Weights of a small GPT-style language model, trained from scratch on English Wikipedia: RMSNorm before each block, capped logits.
MLP neurons of a small language model. Each row is named by its layer, matrix (up: input weights; down: output weights) and neuron, and shows model dimensions 352-479. Each number is 128 + 32 x the weight over its row's rms, rounded and kept within 0 to 255. Numbers have three digits each.
After each neuron's rows, "raises" lists the tokens whose logits its output raises most directly, leaving later layers aside.

L8.up396:204147113108182109070131132115181070106136129134139139154173112163140137070127147086131139151211054201149144137108100122129192108136128110191125151130112132184135116097122093148112140171106126110161089151094141129147127155143101133137128119139115104150123135249106087126120159162138156087088194065152096052110103120131109127143105115081112133103118164169114103116108157115109093120159
L8.down396:204086090116130090163165130179105139091152127130122132136073152135092104092151119127163105153117093133098171158105144147124150085191114091174106115138097145143123137169115110155149058209122112106110090170103100085086148139174169168135150120129180139080128086197123067115117141120110128099109119117125106144145118134154143108117133100136162100134141027126126155174071136065159149199107
raises: " years", " years.", " years,", " imprison", " lifetime"

L8.up1790:106121096102061115160101118099134119118091108113129120089216104087162196138091135111095070151110117136079107158111130154168134106168140110096136132115121096144106131101158142123107124170118078122138147122134143103093071032130087121100126159041135130165128114084138087071141120120115134092123130113154100135120161168145159196111066187132120211113043142163102088136136146067118115087135
L8.down1790:119101182134085132138121079120093145150103105084143133107176123127112122129124068133097148160143078145156125176159157125147150152173150108109133091134083134189107166109124107107119143173113170077086123100094097117094149108096127139109171130119084160120092175076127125101155118120133145125078054174143107152085078135085134083124087177100072091095116149085139078092115094143136134075151
raises: "h.", "h,", "nis", "ourn", "bs"

L8.up1154:131110145094087084111119081152122076113136129137145113116157066119120115145066108163145112166118104162107123157128135159121130088119122098127138065110173126149174098106158153213093148146123150076121097104099116134083152104180154129112110174170140141115111143121159127125145150167153114187199132125128135170203167092179140110190139123086168134135099128118138137088138116162058175118179
L8.down1154:116169167069062115112118154114139093114140135164127149138142139159125096056118133070080153114093109105157120083157104114162108093105135126161103150039173080243129116128147086174085126102102114128130096162139130160161096112152152151182141172179115179134106059117108123111125122174095164087086094108135146064139094114081130156153151107116169146085166083109117122129150149086125109160078
raises: "ed:", "ed,", "ed.", "ings", "ains"

L7.up263:140097151160136163137104116136133110175104099112145115120072121120175112084122161167176119129186117152190138140147085179109161154094138130116125147100114162141075078143090096070108202120107120116100166104140165140103178131127144164085075143135088188119185160129140145179124140128094111128115099122184176146129127099045078154140063137128112146100131163150121171039137169157162124178140
L7.down263:136130082158122151077121131101168160119141108062132197168109103126129116145130134122110148124077194165115161117077124155084139126089170099120117184133123142100099126114152132098126112138120080161098165106130122173145056123073119120170142115180095132072119074095037074086116139110105115108153067089120137095083187135115158100105108138128140127110139124163157077113086117139118142113120
raises: " origins", " origin", " us", " history", " function"

L8.up1928:117127142103150078140169129138176134137133134114145120101182143132152155092134135062161112070119155098120107136164127084181102126148195116102167159147083117151150198140112105175149174088162148211132202142152190159149201105144146055094115120124081065142101118162091171146141134154154070092084163188096146098153142170078083150175114112131121081120132122110107200151106113128130144093131
L8.down1928:111112134155113094146126105134136177110140159057152116136120138164134131130087095122142141134108166121137101142101137087182107119148095116081118100039085100173104137161166143090081102129166186165176109084122171136119141123142094077114174121111076158149127174132108195149113182146152152163111155122138155167113169132165182170178152057147070144135139094108127160136145116116162048125119
raises: " she", " MF", " DF", " he", " they"

L7.up431:090139155038059092121079069156125136172110118090130148179130061116164132120161177154152124111149067146105143118111157140091092163144151150161174139118117081168107112093180118158135174180092121110089148171126112107080150134142168092110105162103147105077157162121155150122098107043074184095164123090130057138129114205119144167121127079132131156144131157096137122193152158118142156080119
L7.down431:094103107127125136130113157128090106132166151114088140101156064117134144076095155151173146107116086114142122178163158172121162144172170187101112107144083098113126143142128111142140093123129098130104124085125097122116124108163142091152087112158082131150156177132126165136143207143115139179117150099196135149105121136158077104162138142138081120089159120183160167139138164141079120184158
raises: ".\"", "..", ".", " that,", ".,"

L7.up1553:089096111125123151161157145143180089091166136124070126175076144160116117159136115123099129186069089170147125163127072146094066090144152102141153124131148168157140088123121155143151133129089153145177126143105126054135137066148117133134094034064119137121127132094143146153189133139154182128146174105143141112108141092131144110131143090143126206102147091120149118158144104051140079165103
L7.down1553:158157149124141146152147140178122115114121111121115105144121098124132173132099169152115114126097126144133128165065147082119146115155116088187162098202063151140117150084113106110167140140130130111099096155118157118149159157139108149133143127145127127144152171099096138127125104171150178118163094158157123073094132110144121118187179160153132100136111162119087119158144120110117128125121
raises: "m,", "m.", "s,", "f.", "s."

L7.up1687:163146103091060134190092153092071153137129053117135135177172174089109105134147122131087162110143074088073192152113096170140114187102118094123088138145136136127119070103089072151102140146174098133098062125144160150165133105122169153115115144107131176106130115106095138121114087138092130111116122054194153065165100143158141133121129158126142134084147111114142139155066124127163149123043
L7.down1687:135076098102128075121153126139143096118132148095096158070146108083148110174131192091118151118094112132122089135147157079121115161073088158065140150136181151167127115117093090111106140104120122127135155143141197081137178134164102142173095122127094127074163117175091103160072176150120070119097145076154194079157155196126144160138150214122086098069074108127158118056123138142110054162073
raises: "on.", "ons", "on", "on,", "on)"

L8.up1430:044117167074119123106095152138087115126130052103116190101088137156139110142058147151142106117102132137163111127138103126178139157038117134168147122059127122114127076100148067198118137115094127169110136143101160092183167163110088079080112101127153216126079152133096098103100081134152114127133133142110074058136165141150124106146161227141091161105092155127164143197160113129123083162132
L8.down1430:147147117132108087150100183139159104124105101132168202067108144197087160196103126179156158158103122138125173153097128106112173137080147143117102184164169129114122126146182107120125101120176116094150122171111135123115132155195137062137139122132153132072117089085161118079127132164125156102130074120155174097091115118136060099134185170122103125177137104147111135141132161181116120108093
raises: " present", " present.", " present,", " point", " into"

L7.up1010:197105137064067113107147102143097111128150142212116127132101106160183091126087147131098154100129097113110117185073097185112121151111107121104150127114083098112158115111155137164101047183126163128120167128093111111098142158091130155118092095162128122088115166180131125197134115143115125112200107079093097151158142161112055136103106142131155107126089122161151081118146132108103126102145
L7.down1010:148108153064151135100156098120121127114086050147109123119126133125152099143080105142153120163074128109099137116076124138130117062134151120151101124128080117123183112159110113122101121130094116141134094152209136106145080159185136101112203110113142145149073086085145105150123149195171123037125057159172093112125076166085129181130128091139122068151128138161179069117212140082063152117160
raises: "s:", "s.", "ed.", "ed:", "s;"

L7.up1902:133108115145131092087152126163169119091126149123176072141139173146119083110091149134120105129101110113085154137141159123066109144128172095142120112056106143118140117157096101130100151127172146097176153134166088131154066098118175123187169172139123186093073168101104078200128127162118172152149114146138116118094115116168102096149129134084137120111154159141197132157122136109181134181067
L7.down1902:098092115129157144144179102106119163098119098147153139142107149152062058090130112117144134123107128108084150159159145135126176153065132117115080039105121138175132096177083128089130115087123122123146137074179140206150144130131131116168167147144093123040194189164093096087040173087118078088146132069183114167081166154201180109107192148164104094162155141125161128149100101187140140116123
raises: "et,", "ment", "ets", "erm", "ess"

L7.up1783:097164111111163170183151119168150097168130054134165121194142148145185120149128133100177119081098095131146135130094134044095254152121060096153123134094107146134107116125142074100120108127098091124176163110145178111170110081091140152087085156132064119101137153125158102127094067139124129153158097124162073113139133106089119113157151126154123139094089155111105130140126185148101113084161
L7.down1783:119138136123126133137116137150101124092154112134109116129127113156196121159146102077112139157067104138125099149119118096133138140044165088103146132146103164117145094185090129144127118146105133156151086113124117127081122165130112103125163140151184109116130126080120138121125144119150072123169144186100132135153075123126120103142159136130141129123097144156118127119110152104128155084124
raises: " why", "eat", "rans", "ening", "enz"

L7.up756:107132172112161151143041150132073136120155097106140145167106195142113185116095207136166113108161147142104122068086098110135158102158065078104078055182096122133103123138202165132185095094151115076141194153116141146158219132092106102114163113122191145155215171112147083078053122142156137136134120113107127156111113077197161100139138115116115196076108135147132097116153110140107115118107
L7.down756:173133117112116126081106174128123138101164145157122172164079108144078126098119158072139077075107131157085150087135166164129126115106184136128163080143123131161105172237101079182162083141139123151137150125111108116162160130094090109128196104146156152171149139107111149138114104148142084124100083200089143130076090149161157167145146109144181140094087120092092148137155122157094113136053
raises: "us", "ins", "is,", "us.", "e"

L7.up653:131046135137122139151117116133113127110087127129101198115133071189116071205142156171152083131072134145178140141098088157161101116096128126144139101191127199143100140140105113147105104086118097149156108161152109170106109168144140127114126092139137137109146099145137064149099218131111102130146130174162171095125136134185182161151102096098126180094099134077175088149186134130162155134131
L7.down653:142160173171105121129196128146099118113117154130123112182141076145114121184110182123106130127126153110120165123070054105097096094121101123153092148137171127113164142147160068137110121127169137146079137144150115120126160193101118128078106184163149113110117105135105152105092109056129092123180087170115159165078118091116140177087060130088185146118061112063180119150085169119137169181095
raises: "ences", "s", "les", "ant,", "eps"

L7.up1112:127118109110119130177151122136109084153092141099175088108102128171134094090146119079100137075184119110158199184167120141131110092149159081116119116104084079105103100152136163130140141083095145161132133124137089110136042080103148168114114125078102124131101152108120125174101076182140087158058188131167151119165214117144093120126139136109147140088123093102070107194105116204168155144159
L7.down1112:099141088148136134192163135176172141129134128125160121103108149134189159126146196147093079125124113091140156177125087106135142111095145068186118101129149163074134150116112171167143095119091151162074105142112122115126101089120081127088130089145112093149200129123156069098132105107197125114054122161134139123123180184133119183147173167047147140190143140150134157120098148174154145152099
raises: " action", " action.", " action,", " service", "ause"

L7.up1828:120098081179112143139122122116162132136085122103161126112185101100091109140081167164103153090099162164144132093148120161124144128092099030113178095124147102133071144066203213162151078128141074089119098147140096188142153099095139119166132116129122133131127139179139086130112136179103114120153109139130099101092136170101126091183115103129188143130148187143107132085181187140132143092091
L7.down1828:161096171063098121146150107131149156116080172099101171130073122179042151170117104130123140126159130077116109083127079110128116069108146073104125162108121122147097104118092183126076082112181090108116125149128122198144200164126154092162208074132135120122145134145094110119167118159164144120118152137158086093150126134123146171119104128047095069144209129154105073093120152156124194143196
raises: "ary", "als", "al", "res", "ion"

L8.up2046:125135173139151129120128121096115095145098133086114124174170118087191125116119175111150138163176139183123102133104160092146161184103147112111155104112101096158073124108047141183067106191149076113143154142141157157157125139123148133151131165122178141149101157171135123100119133176120068096176133129210118174106180119136093139099137082138139179145123111147112143141159114133059176158145
L8.down2046:065120125150134135144138145148113145099100163088120123150190144086150121115130121125158133130119196097134177113164123113141096080169138108121147081129106162135171140127156074203101113109121159111099140082152143135106144127060167150158072144183184119078142122138149107073135098205172148064126088160070109132129129126096232157086152109134165155114089143085122125115097131136072114104080
raises: "ae", "iven", "ives", "ive.", "illa"

L8.up1933:122102131120142122099134097169125142121084094153115177095133111120168141120184179178153139100147112197144126081164122149181096157064176098155130137112126105129133097128090132130091100122154123085108122065128111172191098189067124132073112097160112177125026126101136092112120144141131121148118122145141118139111218138123168103196145114117110194152120139119143105116087078061114102143115
L8.down1933:102111157125103168116221171177159090173165153174169145145111094080140143094116124122132143179065074103109131113140092141124164130157100076148181149073126138118168119163136104101099105094166117075105127137114158164200147153049121153161099110118062093117131156120091104134118143131138163128124147136208099149086196145110133154176196102132119163140168110093172066113104125129119132158099
raises: "olog", "ory", "rap", "oy", "og"

L8.up1947:132106121109114135205091206142134151129119088139129103180137069152140141070100150125170144100110162180037111084248129106075136148124131145155171126133123142169129085104161096125114124113117101147143181156070116122151066086147112095099184190164157115102152149115143139095128155061131162142156129089176119151132035133138123105091136187095130141115105145129158137123172134057101129155094
L8.down1947:100125117105143096128145116111043116141109129165154125092168113156127131053124100125142128177135165063123119154121093133146127144177192070058190136125103190118084104100106165107160141189124179167169155136079132126082102162135118151100124084125085104132096160092156183141112147128105111138177154066093105224153141157148078127135168126148156129175195161110111151141093059178173120130135
raises: ".", "..", ".\"", ".)", ".,"

L8.up1533:109158138083108073082114162101140131133116133160101047165164139148134141162042135059065096187180153130116076148163089156151135090133146074116119089158103129147158110167140072118119165126123176099093101122117121140134139138154090147133105083154143103104143128145149142109189146104089189050082163085131157091146120162139125134153139132057145117088128119139130108091116106169127120144137
L8.down1533:138154179121126162133124089136092128097157133147157094158121172066150098145158147122051151099114088153171126135124140095124103146191082152088150101116107120108140098140173162179120070108126100099154111101087138124178171108121039174123070126162110142188110077146094063102131106113138161086159149143145137190130162217112151168101178182106107119154117103095125132103078108101137121131186
raises: " include", " includes", " range", "ors", "|---|---|---|---|---|---|"

L7.up1022:149165090121159086119104149111140154142122113114158144114151145088118144092124156161152048112074114114115115125142150088101131120124125141115105122107117116099069135061141154143104128093155099170172164147133157095109158163182174081054168109082096157150077108189113085154137097196110053151103143120103129088172145154128136038151151134135130161138082078053128156153181147132107163146157
L7.down1022:097111147184168144169138154131148084101138121068090176153118126126137142115102110121133130047093132100140060121143135116172120121140107091120114153087102080099152094092105169118132159155153091110135096183144139137167096098160088109086078146132134171146158103192126135203097117094131067124095166119157154146116105138168132102181126104093138134120150069094082144129213096164200093095112
raises: " we", " you", " older.", " they", " he"

L8.up1823:161103105110183156193119070127103128100159192142177152167131097099179162152110169140099171171137146065130116154135146124099097126085148101119127169169144084133112103119134097130150134161134115136160159155075162137142134185167132155115127098107115095108131164152130114083160154135072178124119147143089179086114134153138057096150115074192138134150072168117124088141175141097081173116110
L8.down1823:149145130113140155125108149103113151144188080134084134132098154174103091081074147190079172130148123164081111078099090170130101076144066105227089130140074122126096097170132128123165178135096140126150115163088083155116100109086138134081101138135157094145077156162136143137061151105071107204127131164100158067149112110182114073160082070145136153189133140142123108139121142191093143075157
raises: "ff", "va", "anu", "v", "jad"

L7.up1691:140082139076103134122115085157134135111130099194124114099111114115170123076174094116095091099136132168070113115116144125156087073042117153144141080111168084150108111137145186085137203183115133166095125117131177109147146151161181149110121102116089160082086194114159106154181058199105082168165200145116133073077106143134122166156104129107133176155100179146195095137154138123115139078103
L7.down1691:119149118121173129133078131166174112185149154093099127135113132100105085153134108117126137137202093106127157128173124096103137171196131097104089117146172096122125155139165124088111108114114068135092112170141142103167071129126171105107144127126096148128168098098078164177143078139134179181123121084072101119114140093087069177152092202161131192103146168103147116126166145120182174115148
raises: " length:", "ly", " e;", "ated", "ize"

L7.up968:152167122076178103064082119162112085189100099120166088070119137123164092087117132107128146101114107117161067088142103144140139184107177137079182151173194082109192088141076133122173134165136149152098191094134144132176106135141123098110138187089111199124150117116108092058153117110132161130104171091125048078139170129126125124102161152102085131159058153111128111158087112134127153135131
L7.down968:135173149051058120129146118136136104167176124169129121179124133094157136119100125128090121162200096120122169144115138094160114111152145135116192145129181168090056142103158091136187124153138089108107156109162125143164103207108089140077094115158104149093114177098122118108125133094055161151053033129147128085123179087116143112154180119131142106130121120178121152164196133133096128098169
raises: " present", " death", " present.", " death.", "unct"

L7.up284:169104135129091192170110110130104064105184080161161114093108182172144132118083108142158141145154098151147112122098101175196126086121118134113125098103128095124093120099097133093179082108074089068151166115103120144140139112132162100126104139073104140116157144139109129111123155176122139124098084135208123078147114164124125116080128122188112155146092152116098179098091089104121120135131
L7.down284:137137057161118158169129086196126080132153071177102183119099142117095085140145121135150137037091135051102197151072129104106117061127125203118136187175106128109116167142179170138116123129082101118134112165096152154126134143135160145135074124138118123123145088121111143115112103161134091126115100126102132111177131120139114148078098152158226130153128092132120176131130064172110102136127
raises: " Center", " center", " center,", " centres", " station"

L8.up510:126143088110137142116159162111126145130186128126129169136141094149096154139156114210127173127070086133152099108176103151175108140145093130157098105103079084192120103127124155129100117161130132169141097140131149166186138177100093090132119117137172094084079104068094189126115129131145102116096098121146167092107171092156162150163121146174159114076184108144153093156130128151112137145046
L8.down510:100150082130112115105139113102122172167125159181136123096152123106151122102154117126125155104137114119098156135119091106128179140142071182115098084116147129128130135129084076168150163165118107156130091172113135160145110126145143162025110165141141090068079102127141142088112147112116158085144080162154135146121160123147115111155166117155146114122043184120166104149103090082115194135053
raises: ".2)", ".9)", "44", "72", ".8)"

L7.up236:185140161061064150098123168120117101143141135149126121089087133103101100064150129081154123134061089120205126144084140099109185155164168141097215193119161143058140102125089171080140069207113154149199171183145133124112100171109123068176087155113093078092133119111127167138101127120103076140149128132163158076160105172124134124129138083113120101123182169063143124137153106125172166108167
L7.down236:167126129075114102140147129122099105161086097195109127108207059130106135161110154127129097141134124118109113182111125136197114135096125108140103088092114150141113186168153106107095108071176128099108117067069142058111145089080178109094162123115112144107169151167164114141065152159108064131149117126126181145113104136099130164097070135128108119110091111113087128149106112142093107163128
raises: "th", "one,", " form", " purposes.", "b"

L7.up1179:112160098079121142110088116122155145089136154131171133121138135048150152170090112129118102125187136179092148167169102087107087139136177160099173102157141067125089100108147107130120110088183120135070112188222186129149151099085119174147089124123152188072117153137086172183083114113099138096089141121165176112115141166168102140153142113144096194117084057111142121155122125113107179150110
L7.down1179:151134098082130135100114131149076133169184169170201150106161112105123129155136145114160147099193157157137145160148096101087052127097129141100174110127161113135081088117120111097153164154156136169077122099144158164195145153150110147096114140069193140156112142121130105117104163133199030126114182178133155066170138173173156172172099169131157170110132093126145115116122052116137179121103
raises: "on", "on,", "on.", "on)", "ith"

L7.up799:136162128117110140142066178107175121098137138135134129200091134182150156134126131142117118127174114105191105094130126163127181121142089133088131115061138136123090143107163134161111142125171105131100125153155070150109146118149120212082080101131143117127173099095134129119134167150127091121145152170147135140135093107157183161119175137170098158118096169056202082060181140096117146127115
L7.down799:168145165071114168136021171078116158145129114130102120166165169119096123108132110123125185123121100125140180193170081122126051180116135098138178122117143099213098169162119126059091149073151119128122165127137059087132107179098121168079167134116045106173116145138220137085101158097110115151138146120135161121124125097083159137148128147161091132181074130116143149143134165175127083125144
raises: "ly,", "ly.", "ly", "lying", "ard"

L8.up1656:121093122067130116125100181126114110178117159148162125157170134159127086161091155126113145133122134103128116125155134149158126094137128111070178163079157136090117078134178159109118144153122085110171107134194060064155120151181135144089097116101090187076079138110147099132105148114142095089134129073143147094106137145108131118105137124131108162106100132161106100075159124115131117106107
L8.down1656:145122143105136153140108150079118124130149191083113152139134146144118141170106101169179157147092086141130073087136178191140114173142191141161114154141195086097104138154092140124119161140103187114128137130154133149132154137096146131149202081119122192158200141117142161122126201114107140177103149136075211151164111117150103122140212141108088096190093083138093146113139095147073131161110
raises: "ly.", "ly", " It", " In", " On"

L7.up1834:138057114104180124103075124106184135125147119126163151141142106179114097143158194170178118143150126135159095156117148110083155154061103112141144109143141120120109071145177143193140131149172141145100131142081096123133114146131140126115088118104146176095146155121155144144079140097143132150117178185129142127112121127105147085153169099108167175096080075152151125148203174130130134089118
L7.down1834:180210123033127102144143156100099152082096110086096153178229155110122138117131104094095128099132108049140147152128120095136148129175164157137144117198102092123124164178142090117110119152085152166158171158133188138100118182118113106156121094113103164128121102154088154185124083151187141196132145126161125073142143079170120124112102147166169060094159081082099071153107161094126173168156
raises: "les", "s", "s===", "les,", "es."

L8.up1171:112144129122103133147193106086163106191154128126120126161153166168146110138148095158128103115116108091111154123080137072089152119105107118092142119050111139099080174164178156128130101155149127141113069126074119088151167190104140125167186120023123108160191180141121158046125088103175129139134090111095135148098101142097077125134135115085102121107142179163173133109092106065133135090104
L8.down1171:118105156091095126153142130157134152179170161141141094100179128136158106091047130112125187119185164098124107128124104184130097086122176133124125130155211123120098131142127117067120176148174127088084096123115185144180114117163084143201149096105090105119121168066168163114128143090118133095177138187155144180093130145130108099112120132119131107103144092076164105094122169092126119079107
raises: "ore.", "ore", "ann", "uct", "oy"

L7.up1565:174148169091157116105144157140110145140145072157155155154118099109122127097077123170120095087144111066174099129191163129097120154090133102135132104148127120102184091146076098117105088157060080119138109127101088128071160094178128190121139152122139122154163152136156131101121157156131145129103144182133098150144088061174144175114137111123148169114097118143156187152095145115150162149069
L7.down1565:173134080137093144131133084107119140109135127104118119166120150114150070118157117169120174117126100082087127066068155122100109110061182159128139115138125102141134147048140147095139145123151100117100062191079155122159109119118144113158193111103098122087126071143165121091128139124089120135065122128076094132116135133087091084120136114099160115162133107115062092170098140123101174098086
raises: "ched", "ied", "ück", " attention", "ches)"

L7.up1629:141089089079105160167179107135120176109132091152181108138171126112092139080126134103127157029145164106054102169132135110129080149124113152077134147131070093108115136147139111154151130111141117076108128178140115136065078135107118105059130190104163182160116095129133124139203113178166177077125123130173102134089134126107128131131165145082178135104104154075149122094164144144151137213103
L7.down1629:151174134063091148098192104159165105128124092095155116151092148180093151107116152118091120108113130107065115083117123138108201134146105164080085114123100107045154200160127142115111051091144086157138085203168113136083123131134099115116162150125102133156192178176143119190133099113203206090121166164124091109138105175141151140107157127150166096122163161086063099127148104165112154097139
raises: "al", "als", "al,", "aling", "al."

L7.up1384:082098102143129123154087130109122093115140051121134090164154108130071099131130136118114114133150127111126159044133096177161141101154114135109144148124046149153117101161115124137129152138130141088139128115091170153112112158095095157141203127125181152186127148156156118173139126101106111137105120140102116147113073120147132157076141068112143117140122187103070141078193180098113102091116
L7.down1384:165175108085162124164091157152184076154118172065086103095185105106137173106161080154101126115059192139111160141154151129108119172142141125169079124157109139107122136150131107128128081158124141078136129073142148119153178103157155101187184107133143097085115174121144202120075132128155075121127098121167155140134138091110135125091156187127143079125111163142105117105126141184162136159100
raises: ".2)", ".0)", ".8)", ".4)", ".6)"

L7.up1682:169116142110114116105111138170130071104097156095083112112098123175136083168167117152161127201152091225160128102110131113121134108088132152156134148132128087102160097103120157107150206188187181165130134142103112128161179115036157121096146105109173162142145102120098158173158160146161141151100182128153137139175094115137128121154121132162134138103032128183153076126141118061177104120130
L7.down1682:128191154116110128179102169183095175142151144158050100100173120092200112112188180143175117131099125161160141099180112139158151177124124158148166153125136131152162141077127112152158153103141108129144150140173143101136151110138123151160137109123119124120093100163108130131141088140176154143131151124156158096160128129177148108107059123074076128117118070087122169150109120092138141146145
raises: "-F", "-M", "age", "-P", "-C"

L8.up918:134175147088100137151123135127144097190161145130129145111173151132144164150139152180133111181150156186108113157125120187100109149130106135146082153047187135106128094181069064103145092198145160100151138123128155170110141108130101168189131058123078170132189099113150092164109061177154162166141156091073176145123205086162082120124148119095128129122127082043164135125164075127133063111072
L8.down918:167094147128162190085123121081154143091132124127088114135117144199117151164122174052123141137108161147122064189103158107134140099141160165059094150148118097107116101138141130099146164101110087099155140127181176098086189142169124177079131151158108152087139148131122139141114134151154097152108195117174191122152122136134135112116174132169094178109100140118184210089103128142171186120081
raises: "ons", "on", "on,", "on.", "on)"

L7.up1808:085151102139112175161152077149137121079085130098143131149123134108162074121127127105184162160079026092112129146117118123154126111059154134065160119149116210143089111084173045063088135116107137183151167126106104168116094095159118103184068099120086171157151140151130151096143147094137156146140132166154132166105119125165119107110163127195080140192081101128148140130115136066143133115202
L7.down1808:115111113118094124168111199065130138056163161128088177132150175100083113120169136080156196187128167132127108095082114119117113088171135139171108130079136147181160149159114128116141105099175117120147165127177156140114128140162106157097111106139126103176133093166103130224152125044167150118172169091093195162047126155116161177147154134120092118128091103088064116164092100107149099128084
raises: "s)", "s;", "s\"", "s", "s:"

L8.up1261:084161070117156153106116132033168058078116156137123140167170135174214140173130139178131110177114109137122149166162148209109107141123141079124188127137158151102147122099149144091091126132041137106149159107150099114134086100191125125119112071162156120157130094135142172135117198151106200144104037113147136134103136143151148165106127115140117144120147128115154062151185083123143085146143
L8.down1261:158070098063127099107125079103132107066125201123139120153138111129074099146116128152111095145145082125084155124136165136095120060180196086141094112140123156177141148169139140102093152076126152125135164137146064179133114088177100190138147142128132129165160099105086089114117131113128138140073097121109122130144124149111147156138127130151108103163133118207107142137080141143104180110104
raises: "s.", "s,", "s:", "s.\"", "s\""

L7.up1456:138133076145153121159117107112093120132159129147132112209159121124182121086076146130192160136133103155110152073142151120171145145128149131085163163136154171064146101134140135126050058130125076151150161142068108167159150143107142156057121145132100135113137150153117102085183120177144137019077113103110120154147150068148152107157170090143117197105091078133136124105102154114091152124144
L7.down1456:119136111113080140120097145162076074156122143101148081133120109116136107085065085127191064142071140130166135091144115110148153144168195142161080081109119158129181107144143082150111090105113160088130134111073136207111087136149088161109140161140103110142102143067141102113160122117092112147098178151143146072110174097112174115135098113117126105082123130079111120140144170106177175109133
raises: "ives", "ive", "ions", "ive.", "ive,"

L7.up2272:094149096134079109076090176168119117085136098154144205183151127126147149060093165124092096164117094207133094159162140133115101106124098111124135087131118089154120112095106140117157153141147141122171149104133123168143074130110118140117156097139133119128163108089152069113161093168203156145149113078156129113135166128147079094129167145147103134141152165098149135166115151094126120064086
L7.down2272:142111166077146120096171172120102146079155142079143107158156137086126089169167102206149087144086141194063178175159145135119119151142134094128141128155104106135119084132116113121165154134116161085146121145165155129154072150076089145181136106161066052127157161087118151111067171102108097078099082129134156180133095140117127149102119136143089185138098138108150092125159113131037104151184
raises: "ner", "ter", "um", "s", "n"

L8.up1536:152133151113163129123132114112110132079067153131091121136087091089126098069168143105125122119147158142121156109142122147139149171084147120171090089119129080059128129103105141112078133115097112094135140141080100136153111115147171145207111171210189093132168140110182076170098098124137072100139114149185116063080160122194108114094134111126091112153116078103145101116082116133110125116101
L8.down1536:111163116118116134124148107125147167136106091143115155130122162085144107157116065112055157120111148188160130139144151130107158067059104176072111123126045131146096045110083188114098158124143068137167148114150098143124096122139149117173176174180117176140208131095170149096150155125120108071186088138119116132129156118112130088137142140172164121132098162068122127166126116119133090103119
raises: "et,", "ets.", "ets,", "ets", "ial"

L8.up922:059156107146176101150125138104171033173157095154141146125195091116093170127110116143099104071087169166192076084034075176182118128127171145138111186135107123203116110152086110139100114116152126146129123156094111091150094120119060174163107119133158093168123132130099183148112098163162127090093113159094076175130116121145096156130140113100191141134153206097124117155168141150142107110161
L8.down922:167169101151116167091148144127185088113160091169134138101143132135182127098085109148116163099145076112141154090153150122153115156181118141142135159109104171128195187053115132088095121153178114120120053151107080130077175116121142127173094091066158145120133116139095169183099139109100119145134107124101086152081121134138145170161149129128083090097087162116123138120099134190149167097134
raises: ".3)", ".4)", ".8)", ".2)", ".1)"

L7.up662:166155114128132113173110166144145104159055122125110113175145122128167140140095078117170114165154206102085172079187180127170143104088141143144150128145061098144072097087101148153112177133147156130071181071102126088116116138125140191143131113156148172099135152172129091113136156147142158081109110114087117128099126064142145116077104161080130146136115155152140152103147140163152101129131
L7.down662:091096171142115156031154140133120075126117190095148131129116156100108107171105113066110151162110158123187176161103104117133127149157093141073128032109111184099119135113126097118142121067108117101093117145088146124145105111126129128130097141111161105127156092129094082122098140138186087091077094098138134154125098135089143136113095228135157142110117119161117098147094170174170118133116
raises: " included", " interest", " includes", " include", " contains"

L7.up797:104128143057112178136140130132191137112161099118194206146127138164098092083160191091128150123098102167120158125239144122200090116077149120114164089134141077133154139065187151103138130120095150139120090094109114057147125160088094132088090124070116169148159156188170101183167133140148117114183066184130195111202150061139145160154116174091051135132114136096168127089110116140161097092157
L7.down797:127073117065088107136095176103149167129105097131140153154169151144099046126117172107092105143119165152133150108131152134111102133090220108125164152076108152151106127134119175164161121097128148159127074160107118114148140071129126124154143104094133106115122098106115125150165150088117120127151107169153096141164104128183135158146085115100068127095084149117110113091146096161138088133124
raises: " nature", " itself", " itself.", " Nature", " reason"